Weights of a small GPT-style language model, trained from scratch on English Wikipedia.
Training: a variant of Muon for these matrices, 205M tokens, 3133 steps.
MLP neurons of a small language model. Each row is named by its layer, matrix (up: input weights) and neuron, and shows model dimensions 0-191. Each number is 128 + 32 x the weight over its row's rms, rounded and kept within 0 to 255. Numbers have three digits each.
A block is one neuron, or neurons of one layer that tend to fire together. Before each block is what it responds to, as a language model described it from the Wikipedia text at the highest values.

Table cell numbers. Small numbers, mostly 0, inside pipe-delimited stats tables such as football and hockey rows; more weakly, word-start pieces after prefixes (un-re-leased, re-j-oined).
L8.up122:117090131100153144104135132144190154126117165147074139190126152101071094118097118173104112137084086139136130152178162146135149126076099114110056137139119079114099140130181146068175105158092147109087144091117168099097162154137113088096167115049188105100125111138081132119124167099165100066130106184128144109158136200119161118139106095150164087150190149090128088138163132123076142187119129180071106142149124112051150110109141108162109144143114164061123104121132162136122113098167121199158178115109101113189108105184115123125105071145181129125132070137202153126180151116146108099
L8.up231:128080132143155144117132114113157109096133140171140099167105092075123148098110115131111156146134136188178109171127132155121097050134119142148157170080157154029119194163137201108149103133119122199148122149131143126132171119087151166191179180186131149134122094118166140126088098103138156102075039077092140129149169101122096146129106195133067061127163152153024128108123135093176089112143104143155146154109155141107087139120117135141082154130163132111144149076109179134102136107055164090135126110112115133095142110156074146096113139106126169105136088159171103085156106149120179132
L8.up298:133122088110190086134128141136150099105107161143114110119102152097137162068133116130110092123135095110106098144099138190131144145107136132131097161131154163154150182142135169107118156063166117059152139090177112123082110139142116138165123096171108183092126193161120100114170114118099156149139162136107152130129147101092113121168137193128129152109069168150081171064155091037128121087154118134200111094130069102123148135067114159166147126165173197166121172117148199097117060156100078131119091069125142175135145085154125141183035125085132107110128124077119083126154159149133149080
L8.up320:115117103144153104137150190132133143094149141105095104183083073164181131062157128114182070181076091111133145118159133162139141074107153161137101127078111095091133140106128169117142099095130144123114085122093125128148136117113096080127148141180089152110162106131121127166166134088121078133168114132135148046151128169128079170206167142148128199209161166136109138135126149170060160172066131149127107082092131110083142121153139103130174122135105118160147149114110166103092100155018189116165152126127118121160135109129107154172191156142095146076139132110132122070217121135125130149

Numeric value fragments. Mostly the start or decimal piece of a number in tables and prose, like $ before amounts, .3 in 49.3, or 0, plus some word-initial fragments (U, O).
L2.up84:088118074133117108148101089133180147107146155102079148108158120089066153203117126141154120161114125141143139058195119137098138093127200082082134122139142154126112149153168123200099127085150092109086154113158065111078076168114113131145098138112151122086118149146086103085109089103090140103089149151160111153127158130172124144167140125142161182128116079104199103133142197146153103164126096124140133107137097092144173079147081137082118154125157158130163162142149134119094151119078080120123100141126125076093145105208121115141144070085162088255126088075145132173145134135114141107
L2.up130:095140107128159127164148138174079154186183124127109099111191072157140108131126111176142174152160107091092159105143133100121073133109119100094115126065183174096132119105138071136068089154105059176160162130119162148075120111140103107163088149111175140175071121118158139113147108155134149083132125163160170131116140154180138153144142142132100117163105092169135124195147138104078182126156094152100155119137191058108176156098135136108091112173134115119116187122120126121071102104170151124072077152125069128185098133173175084144129131168093115173087097106139123174159150108069142050
L2.up191:120119077127130122180154067164077123129125095111098136157086147144077165116151145128181146142125111103139143096139215148135093091096163162148176141106108136099174099122104143182122169201147113141117119104124100085098117188094182200163133122075085135137133129088178078125157133127133139163128139164163139126133092153166128123228107120136110136115104139080148139124135188097085156095077100055094165134116085133143150093105130140087054132124201131103183058070101143082099157105098108122169142128194091133161103123139122145162138130130066105150133174153176105147126106157101095120
L2.up216:125140093154149148142111167139127155103172172105115182157119166124170124170146142143107147103127106099144112090107096150149092168193138142146132138070144096099147167176220163168122095142117100123096162155126140165149107104145102127093114124194149205145069087141117110106171192110140145171137149096125136240146090149187110148126132145134062131103121054127159097123154075173132119107111124194131087124138162115088117108108103110149108120148100082131114126087074088146156151130103082119102151159148062116153106097141132046127134082066115111176056134094091117177142143126146117079
L2.up244:118103131133096124117147109103100074105180115140083074126136108157165117140114087102112122089113085117067124159191157114151114151147112066107115129095138188090134124138150108183118103174093078072100131194121170158117155092147111121126138072196096117118087114127179106132148131125188142121146106152140126076113122087113073098081153097202196159125082049139110160242104127111078106126120118091119119148177123098185118148115168080160119160131160096118157060142116143162158145153155187082164171137161112179119121152126095137147172147170111117157149168148147143163141147161115094128
L2.up289:140114096142134109121136168171129145144156153067113091157142047107158119119077139131163177204098108126086171137155145167144190069112087078148066190098139132191110109143112139137148192103166144127164118078100149104105137146121131121167130084136170105145103121167099167136093164094132185119128191162106121125081124101085114174178129149106150137169118158109204084144111129091052085111144133107166087167155124154136108140181171116152111075120141113109101148122124075095161130141110132087142124138164111183114116106149174157049118115140070101154082085124159116130060124105121074159
L2.up315:150077026176073081126137137125094058006177170125163150128144161168110135170129147141178138118079135112149130116124147158148140152110154165119103155121094126083135170160169089169146085137133089132100129139136137081124146165130179127154177122122112174116145160123142085076133120135047101115094125095061067120147122156119095095162211171148180150105130136137195136070114128079123112098164103088098136125114137145149154084136118127124128124133125131102116136138147090115137127159137098089125142150097117162118134125158139153140175062108043089147141127140097207167146096160107131088
L2.up350:087107059100159081194145121122095162113136157125112127126115152109105154122123118125170136109129163161147160095068120190084123078144139160121150133138091151109055161068145065095172163076131092110111124127167182058108144128158145050108139108154144124130072089174155088158137098093101137133146090148137157115122055145110139154103148168067117128133178206118168081120082052120079132171128189156116120118096120136163141107136151109122127083146230100125147127164094175094127114131103111132121163138090121116157114127160152159059129118148151147126079160184159171136082136127127152136

Opening quote, hyphen joiner. Opening quotation marks and compound-word hyphens that start a multi-part phrase, as in a "explosive, high-risk, mid-1967; sometimes mid-word fragments.
L9.up34:116194138143134162134104158082094122175109155132162116178101120103142135169084163109129095113149129129117117075065178105181135175116181169121152139170147112180127159107126151077150091118091140188146176078165180142099118153152137177174067137128116128085166054151119120124125114165148110157076103107133132120153092119098153119112183112146152163157090129089198145095134135099119187165135173110143140084114074101100129104132067080088113166178148098071180143061171094107124084123090126159099108131111102063093128134165056108136081101178116129087175128162140110133126136162119073120
L9.up276:144146137100106146114117134098132100123174165131120139150134160111166175128143107160125124206080058096171221109173144100079093175099195154113131130175101145177113109119106061106131156076153105154113127140116066091144113153055156152120101097116127069086109121121090084150139129139195152105133147096113168134113140128199080167185145088074132126119078103133092172144102137122129183105159097111161108057104117100128179153083183128099118180177123150110175119126119142138138171136147082137098161079125135109148159127183086172142133077158087122082129139155150118091103111171113138179

Mid-word fragment continuation. Fires on word pieces or digits inside a word or number already begun, e.g. comp-on-ents, ag-re-ed, Fend-er, and decimal coordinate digits.
L9.up194:159164172068162108104123168154128087111119146157148136168114112106088135111140128092097117096162150152129097148063085130139138132112140107077067111188143127085205170120106113157132158140184111091111153110100099161075099156130115127097174118130117157158101094116136148180148107137095094126153146136128124125149045131181111137084105155076152141138112127184069171163143121164123152067146126194116112090110123119140174181078084138166114159112116117125080085127055151174197180158091137100170115186061146100162041092149114128121174123113141160118137132172113177167112169110121092170
L9.up308:124108151111117126150155132132150166111161107159139174162155084087165169096108158077121109111095132147109092128203092111048121069133092147112057125133128152095139131109175153151138158156157099065133084104160099131149132101126136162136193112164141129135148080133087113228105161201077145124151125153141124095121143066009166151123100140113134124183114164152142150126126164170091056136121151174148136076119186108114151137157107117158109132153152170146155092175072130108106109120121150089141171139136088180219160131061142089107153114142099144096109125127117103144113120115128118157

Ordinals and word-final suffixes. Ordinal words like first, second, third, usually after the/his/their (first album, first round), plus word-final pieces such as -ed, -th, -ly, -ing.
L8.up23:131095114120121135166096174108116141128146200114130100182144036095128190211075120075136155117127105150096077146110096095133193085161138174152107171171110114137115143119181126062125167068172142108106156099081083174074141094151128140140127170131081126118154133115170129125147108158119108129077121180122143092139066111121132136060143112129129126111151119097145136148066111150138123083101172122121066198096158100086130180157178141137098098148175130104199115098149165134188151067148141103103185104167094138127163167168146124149103151104135107106122102115169127111141193157131109131
L8.up99:181138134165129188124109167121083107107163175173137131158111119089102212095097167182069083113131169116149127093084156122113158125121140232083095123115124124105042116042116126066138071110172097086084139143140149144125079140126101083150145136126166144141120146133162156151090088140064094140121163146124140110089077100119099078120082134127121073203144148187113137143147152095096099118089156136193093091143126124147166086130132131142134061107146135109126145086106129145135142139134132106137136183076133134073183120103138153147081099136098176134117097127168111178112140180151120165
L8.up299:186104109142099138155135132115115126176151184090076105132176184074108097134085133171126084134087154147125120088133216109136168146154173154123125121135085096145050141122094129158138128100114139079104123102165132148084145093097139138177119094103174152109090133116181101094139116077173072127151093133186131107097173145134098086117106099146084088150105101133152134091119127181116116150118141150142168126174139161170147085109185094102077129124182132118131087125035127135054121125188169094101110148041114177097109175089130164114156165110095145149117128164187096100127142080136157172
L8.up377:146095145092209108095148159126113141132080148183183132165142134106107093102095191107145124127131162169125077096089134148098132081150162152171123142048117143170116103145180178093136140106052096121190092094102163108129133153128123128114121118123106184136149122158162188113105156120111108143110168166077154176138095111107117179089109129041161107172078154135125155166074066175108105145107161106133149072099096096130171070164095159181125159168097112133181124122103165138099128201075107158150084127142166133149107141108082104150047111097091137141096114144152123134150142093137122119

Early word-fragment pieces. Second or third sub-word piece of a split word, strongest for "oc" in vocals/vocalist, also At-lantic, Co-achella, co-astlines, U-t-tarpara.
L8.up124:157158107108099150139172135109165142165111185201079112140075161130159128136099155119116059141080134094127145187138091123102151139095146141183124084072162124118126115091178068132084078143100160150099140104188147153117116133094106091135166110081127075107114116154108100081190121178166110060133118131171098158173106137190167115104126111163092182122100186182169091152187126128123096053086163122102074173160165137135135162138089161108139102178185164152133134089115186086160110132119095108151107119120120123111135098158055116157107127126134117157123170153127130059137143146107087151
L8.up173:141158143160143119086172104125102111151167060079160086164164158160120084111128142127108163160071069095140152126140162157129105122137127115121165066127112113166102128148119133139140107108112056148146190176146120146060158084161083104111161118132176182141076116102156080138124122195119105097187116111115076180141106147154136065150096089126149138137114095128194166136029153135147133103129197152140186115148143129177129095167108135116089143143133089120144108155128153078129161147157125106105106136135137146086093129066068142177117119116114165150082099138238092106147163111087098143
L8.up197:141132153144116119106201112144158133174129091142154154135098202101122049112095105138096131171075064076157148107117096129108107130086114155092144049168144112095189080147122090117155130124141129163043106149175130150116135144095152122134122214148158116135129104139106157109138079171190139125113095105133155148142136100082150134062152110111141204109113112171129117143088176153059179079155160154117113106116124148178084117158181182115121139142133147150170124129130135196096156127116106109057081150173130076178145127107118144145143093142118154148103081197158117133169139094071122114
L8.up238:129106143136091125079098068126082137124095129127151104104089136118123123096182125115144127185150079124167132089146091152188130113141165138136150118090154148107121102124177109145173153111163119081092097149145097154143166048135124135184089195107208072064149175154139113124142179138147125128083115146139130116129176143115093138071103160118130183155128135172118119118114197112153126089176092182121128106150065164089160159106105149077063107107192219088211142168108160138132083128099129163154155130135125117116164110150093182074107075131147081135101162123127091104171149138112123124

Leading digit of numbers. The first digit token of a number, mostly small single digits in table cells after a pipe (sports stats, election results), also in prose like 1.5 million, 4-3, £14,500.
L9.up23:061092097098162039063127164081110148170096140118147191115088150127112116095117149156121158149161114166152103171122138116170101169047157187184218107173141113119163170112132123151123166138064121082057119118139116109095127115122107119139141096180101139124123123152115109124120153117114114110108146090082127119170164148096112188162091142160175096109099226077083181137106176136095161133098081072103106125122148189148082110155158157098118166156189135136141123136100172111112173131143118107116186103117136158122127127110112111093160139134104171152122070077136107153143126072131132142
L9.up364:104094146106150089107132132128119128113101147062142215157118154140182120072051090185078078135153145072092146124113174099150073135106144118094211187087179181138142142155111131082102146116126163116114125100174134139126147129150111139139115121094140175114107159148130119137151144122090118070086153135125139227135113148144104154133146163132122206135087099099120177177098120075035079098149140144078117170103177189086152102131141112150108190157157112121124193097141129152163127155153114130094130148110127117094098097102160120143121129141092140189120127154138094078141120164105080083

Mid-word fragments. Word pieces in the middle of a word split into short fragments, such as ag-re-ement, d-im-ensions and U-pp-er, plus digits in coordinates like 34°10′08″N.
L8.up3:128105150186134181093123161114201130080142107128093144156124118122119089112085108147130073142113118105134123151140130138164110151101167149153127141114107138150118101192117122101171133145134111132152115055095161076086144139113156098152082113110168111129167072125069076126107150098184094163151142182146109154126135107118198155073143154151166133107096108164167067121113091124078134105134110175111143135144161118071155129066150114122126152199044191130185161068127184147129106139116195132101085112113171139140123038153071144133190135155087150146141083108152164095074135128176109111
L8.up104:164071114144091106139124112133060155164157113136109087167176157073150162132135062089104083121208055108080145118063146157080161147080168106122140118123180146119187056177127123161217137107146149142168116068148166094134105092114082154140107110138139139126157114137144158083130131134126127095115157129148150126049101159130138189157165141154057200106165090157131109144118145116131114106137169088120053120106150107154130121128161124087110132161137100121098103098199117135115146131173117133129099073176162122149183106168080141133136137144096169152143137114122130061129126120085096161
L8.up217:178114113161083180157108175121144147137198108167098150104088223126118139135130097160130136163122117128082098133098105070152110088099185141149129143144124181128161114152175192127158120061164145154120112140101131135058070097122161114105137162081079080131111091133116114133181141110153072121142193152113109150153121178087142169140149159138120187054146125104137164123112115145169101125101128115079183160093109147115089084122127128099053130124102139115071101117113138112159123144120169147103184145178192176105120174128108188107088089120086200124122173101125106097102118111171094148
L8.up219:145151078078091160093090104099093111100158136135124110116162138098106195144113155156124148132128150164138088095130136106120162126135136110166075105169129165084178073100163107185118125095093155100122103114129068072086127122135201105135139148110114105150150128131090119101132171183117134074136162118101076212096139141130135105175138138085127134079198188119122094146154101152096139194110124139168174115081096080095121149132140164159120151150119166085106097053125121140191124134139128106178182151037164137138102177139130154072169109171180121136108110196126147089114134146200127150

Word-start fragments and "there". First pieces of words split into several tokens (IS in ISBN, cont in contract, Ass in Assists), the word there/therefore, and coordinate marks (° ′ ″).
L2.up19:115105117148108122149130154113177135099145193083124143182140102070070171099082166106065108150161182110141112096165122101119090133147198105167092076145101133173160138144131079137149095144130143102148079090118104198182139183120129151103117157165148141138138156104110140078139159102150149117120161082100155174138070211137093153125168193078128158104114121061132185135116124102066099140149103137128137106104110093190160081084136173129139198086126130107088182125132133142177148137113100120122169096083072101176106102159095111154085082144183129138119180136102111154116136115138086101
L2.up36:138176082119155131146092085159085139116129138173161170157141124099160122106075109130169040196106109149132166159140181104125129158172091134109115130144108127090127100183135144117120123130091122077180064048138100125103155167151129143131201083112180063131138102047155124145072167157097117116115145133150117084085090120117108125133155125141181172163169154132091119135111099128070151082151156108096118173093149110121202067136127138070151171131173139106157155165136158167125112115146176165186102083141128055157100102134094109099150095094082194142118104104115154126126167113141129149
L2.up41:156168137165135134123141098110174114169192155144153193094097089090154158138168105090097116112139153080135155118161172158110112101134138126124125153148114122118098068156159114113064150111172143135142120171135149123100141122136008137124099196142090134146134046128112062139176135184155145075082135110114156077161106169125161157173104195160143097078131101135095099103134095105166141145100107109185111156069119124138089139085173111150183053152170085083129116095174161154100107148133120088156129137172060114090166139149146130110102126137124102153097128129147154179164127201130121115
L2.up51:152162126099175132089086167157182191131113150092163146144146146173073135124127172131082084097118180082168094142025088123081146148145111141069102095172146184151112150144155121151147183121090156127186113175127181105141083100172168135098086116131143145115191097157098114120122158112119116146100133116099087151120174167104133093125098121097164177126158092110128092131150095110166111190140097152128105123111132076140104125169077134116059099075120062131165191135104143134198147132116165110101137126119100135068049145100112113141157093088128137150133149135177125133157183114141186157
L2.up131:112120120136162067152145098163169123096160163160152125141150104098119166130051133102090146144157174098105163114113095162093075093146127102103134155126121173163118134190135148108081156142086136204092072178140110112153148154169113141111110106109162134163072064208102123087129156122084168100048090117098102105092123121124134136118130139174150092128157170154103128168114065086110177143105159151150072086059148162168084149089111143108181088108148156082111162101152135108121143108108112065107208128131136164151095193131150183092137093148099123160093162125121161169173148113109121104
L2.up138:127146166108097090143112128202131158139145088111146227100161109118175135093093138105052125181100156138140143142150152041128120110104126108185123147156111144133080093190107089128110148140136125127216095060130134088153180156202091162103098168125127081137120096121108109156148145106098093158091074131169155082142084067113089101112183170149111129149152145162102115106068126093129179144160131112090136169114125136123127113155090122132099131145177188090136143119098121150098120116139214120133120148131084100092103201137157134118099113078120163185105136167074174142142105114093128112
L2.up185:114142136151110138152108194153092171081131143107151158145177155095096128158092150117123173151101097111103150111144162093133172101090100086157150143107086107190099129184116130117134147113088149134165109119219118080088116177170084148172137109136139098098141068125083188167120121084138159165165123187137097104085069136094139117152144118080131152156101142057116073111149128101101114147155126125135059126147164147178113176165115133100129111202167127134113149161118203127145081181135159087132111083120170137133107123115034131108088144135143133084174082149129111194127139072095077152
L2.up218:118177118156134108065152099200145115160142125161142095134106093120101151065125141118107109135103167110096079159140149133172170068138129132172078174193135100166132095132095143112147166087092119148155139123104148160153135118121130122042115178068089111090112132118048097143154140117104123119083149147181122157113097151152170153178148131077083178192145086167085067103192144105115081149137136151134172232129106058146118132077121128156080155150109106114159159145055132118152116100159129124123180147168088093146118141125150156144142121135084105114126136153073093151108161072140107120

Word-initial fragments like Con. First subword pieces of longer split words, mostly con/Con and Co, in tables, lists and prose, e.g. Con|stantine, Co|alition, con|structed.
L2.up50:096139107199135127149175079117177055149102178156173095132143105151139080100181141132128140103104153161184156092144125133071176162117100111121160171064105118140152096137140133199088168157155151118126154152137114106082123144156129118139084117107112109130107141115121082152117100136172112116096163107135113111073118152169106110099137128068117168087222163087118113099095099104134195177087138127120137118095107131126078099188110123084126075203143112146168107163154167108129136132189122072091125100165231130141122165102121145091096093110098075118107136091122192119157141084161125096
L2.up53:153130122129112055123137134141129109060145141131137183143168104164154097138159143145136149132102139162153191125090154149067144163122129185088151132117127157129120157121184127184194105106163116089135124116073160148126157100156114111074148078116128131106172148174104108123138095182109119127090153034112134133172115143103151094189127143130113151127118158126192132091113147093080169149174117181096151082104098103145131112115078090160083104202095113133150118093129182132117190155151109140085175109051100187114124087099109170092120118128059103137081116124072093187099121054104118105
L2.up204:163089145139135090158144088143122060183135140143180143100134108119118125095133086137149090131091102203148088115130141116113108109121181101138151112079079175099152140171112132142031111173159177077105105158187128102125139135098081095086143129135173133158084104171148155145130120126138096080129149129080166101136114094118075098105128129153146189127118128173055162119078090072122093154141141122104159148150152040144135132164145086124078118173128109089149119086166141172149083118110149147128184117148170131149121152141083145172143159125083111204200117117191189097128135096135098075
L2.up209:090157108128145157156108084141089101181125162127194119221124167104100083150129177156127118097136161092152129073082123169114179136082083118128119121161157138148133111120168116157170117151123119132095176208106103095165142162119156130144110113112127130103108132171172081104154136138149151135185133124166097121158128143162119162183112097058142176132174125155152072103051144106139128091111156170126127066081162120150069119192148122092158091120145114088097109124149118120130121139095075084101156148077096132124026128107130145068137141093135142166156093080147135177135146136075054169
L2.up239:100174145117136128161108151160134095192133147138131093114139119127061084178171146168115130099144127131153147076142186143142143169072087103151130151147183116137157126108124146124116121169126151129140139128040118162073164121093118107113118124148118072132050135179162156165070113164146115146071124143140117108086139128182133116099152086067110138092136127158160126120104135136150119128126152149131154109137058173210068141104118147221135077182092158045111126066130072138170124076102138066118108092171164114154084137087126130114140102146074170121199132145185119111141097112112110131
L2.up274:114163132161129155129129110153101122141158101153140058167156179121138051106128177178134118152089180145072178133187166160099133121091104044136176172117141065132131090106114148143097152195133128133153117171109124130081136161140157126135078090184161125130111132124065112127122088063127109101146152131143093048128147157087131115111083134121134111151131160129139106075064090099076149133157217146132125115187085120154114133084135134128100136163131164117156091160139156143136143131124126081083129162187117084095104150086135181145127152160074150079162131103099110127239129129115113097
L2.up286:109137155082160067141146131120139102136168122183135139085117127151136144123181098097202147126156098137092112129110162162120087067093153119137137126100108128179159117109051134178064098187075168091118090075132190109145099127082069132172112153144183116158101112162118074115132133161154081116125138125075112148132130091150108122089109135136183163047120119098113135155098129158136189115212133137125155146200134153136154152128161083131052179151105095163134106155134130160161157117122106102192155113141158099047111182107163068125146135128123142083156076128121105114136111179096144126
L2.up313:132130133155138133137146116115172118073134096186095168096116139112179171162169090114151138190092120073092160158072105143139152110114139075111177124113157108091187163127103178155122176114156132098105148112108184128102109090162096124083117136090147097084139089144095168139102144113086109174117186104202079150091191098170210135155117203044140115128100159150141144173152093140077103177171089151060137122140090063098125130131136071109160084120121098121108123111174122131153147099119150076065140118111103142124149106130145125110119168098153138137077151149119148165143150081147066139

Mid-word and compound joins. Tokens that start or join a word, mainly hyphens in compounds or ranges (ship-owner, post-rock, 4-3), plus "long", "along" and word-start pieces like gen- and cl-.
L2.up21:137132153140144109068079075144107136137154130125147134090119162125137104114133124180096144138112109073072098114130119189109110123126119107183152135171114091155126106130135120124152096130157147086159064102197130094091093112091169096191108177098082063139133095115153105088151112125133103161177096144152154121133133097173119142086103099158097133074141160095093111165104119128105153090102145083144142156169127123106138135153159127106124138073082079162161158166178126120121112155142139139167146062187106098120120143143209072156187168067223203100170098143190137152088116146116050124
L2.up34:132161177139139105101086143113131109175074139102111185138122153066153101117124133138153124116074159105136190123159134123169131166075112076161132144229184117143121113128111162088163109086108161165142130134149152092138081083160094083134163109117115134119155103082118180172034093095139056129152194152120111085119152167080204060119105130152109105152095155107101100122160081110115127139101154164160095125106125173110125168175109135124091119142141154083096128177141113117202168148082150114115110130153148090140148171122162127129104079067200177144169161147153102117097108097144122114
L2.up69:083115179085123142105137162135151141182109131058150103131168156129193082156087141194057149119109135137087108158173137125123115076170127165113146115155075133191094127163103150059139089104097132091145126131152121118091156100158160079106138085121110153138187117134101162085111091097109088117094140115153139155122131120126090101107094090223082081170145103174126095129143083153129184075145132184157132111179104147172110138119102146119126180099099162058183135148134163119147181142152160125136129101132084113144160081096120129160091076088189169119153163134084116194160107127154098149
L2.up179:128090133175164157118168216175090153101161176077157102115142083158138134083145161130141150159121143145128109135160080108108111142139127100105159187114156100121217114166058166100108090146139181108109098120170154167129074116153149135144086101150128158172121117115144137107122089123153094143133151125161139145110150064149092150067180152087185070108094109197123115132132120144132166094110122106127087147135115078121111130140085154125081097094096101131173106161113086182128117146168156118202088118081117114077131175070157120148084149136187111085183194046120152135089129126110110134
L2.up181:118114116130118136170115049099143118151103192092160122132097142158172133167105195130133145115122174125087156155141120063144097038123098134129108109126104110137072145151153162105125124081154166116116095182133139141147189144128113069079086112145147144121114141120172178102107168117148121120161184143113125059175190138105053095106114031139054103126079070118106101104155073117153065161143121158150136157126114127149108140132139116116132173088204170102132069085156097119148193142129145159138143120149064147135122097162120158094110118109146190168090118098153085162116133127158144148
L2.up269:141143121080080131104141112100130088088097164068115100136094092099213114185114047184127125097095214118116172096101132125199138085146114151114092072129079115103148148168176205092110129083096152105134096186167145112104136126106092100160122175141130170152115149134151151136161086094146114118078136200116111119130190105134105128093136140074153137098068147154117109118112097165141169160160100214097145123104145155139156149216141118136136123119175134111164101096148130091157132067112135134137096114149143131154116114152150125131147172099062117120105116138161158203170163157149113119
L2.up335:116122187146090147132102103094136124166104153118105205131129102114165110131150123139093110152115176082084189108098125114137077121063136103127135203125142110141116127122141129098169127096111164127133152156151137108113161113149169097124075131108075143105100043156191188117147115130191133141160140137126130149125072124133122098109174115154115117143094098186133088137109158141151139107060152127065113123203138097071159135141136103061119174088124129149154102075213123149160162116102156153092096070133134151165149238129164093085146174065160192098113142117123117122139114159122074115
L2.up366:106142092137149096146153069073116113114113145126088142193122141182108200135157109109123114161136105129173153148104133128151105163100177065164121091161083219126131124131178146142178170136108154142141108175144183135136176175093104094135126151106132090132154103132141109137112129117136122100083110174129123095133123129187075146142231115075057055092153121085099106079066161140182113123180122104125123079083112094139116113170111096134117115150080102187148138116141162130134084143150118114096071100147133141117113114119097093096132100193073190103163084142202125157135137144102140151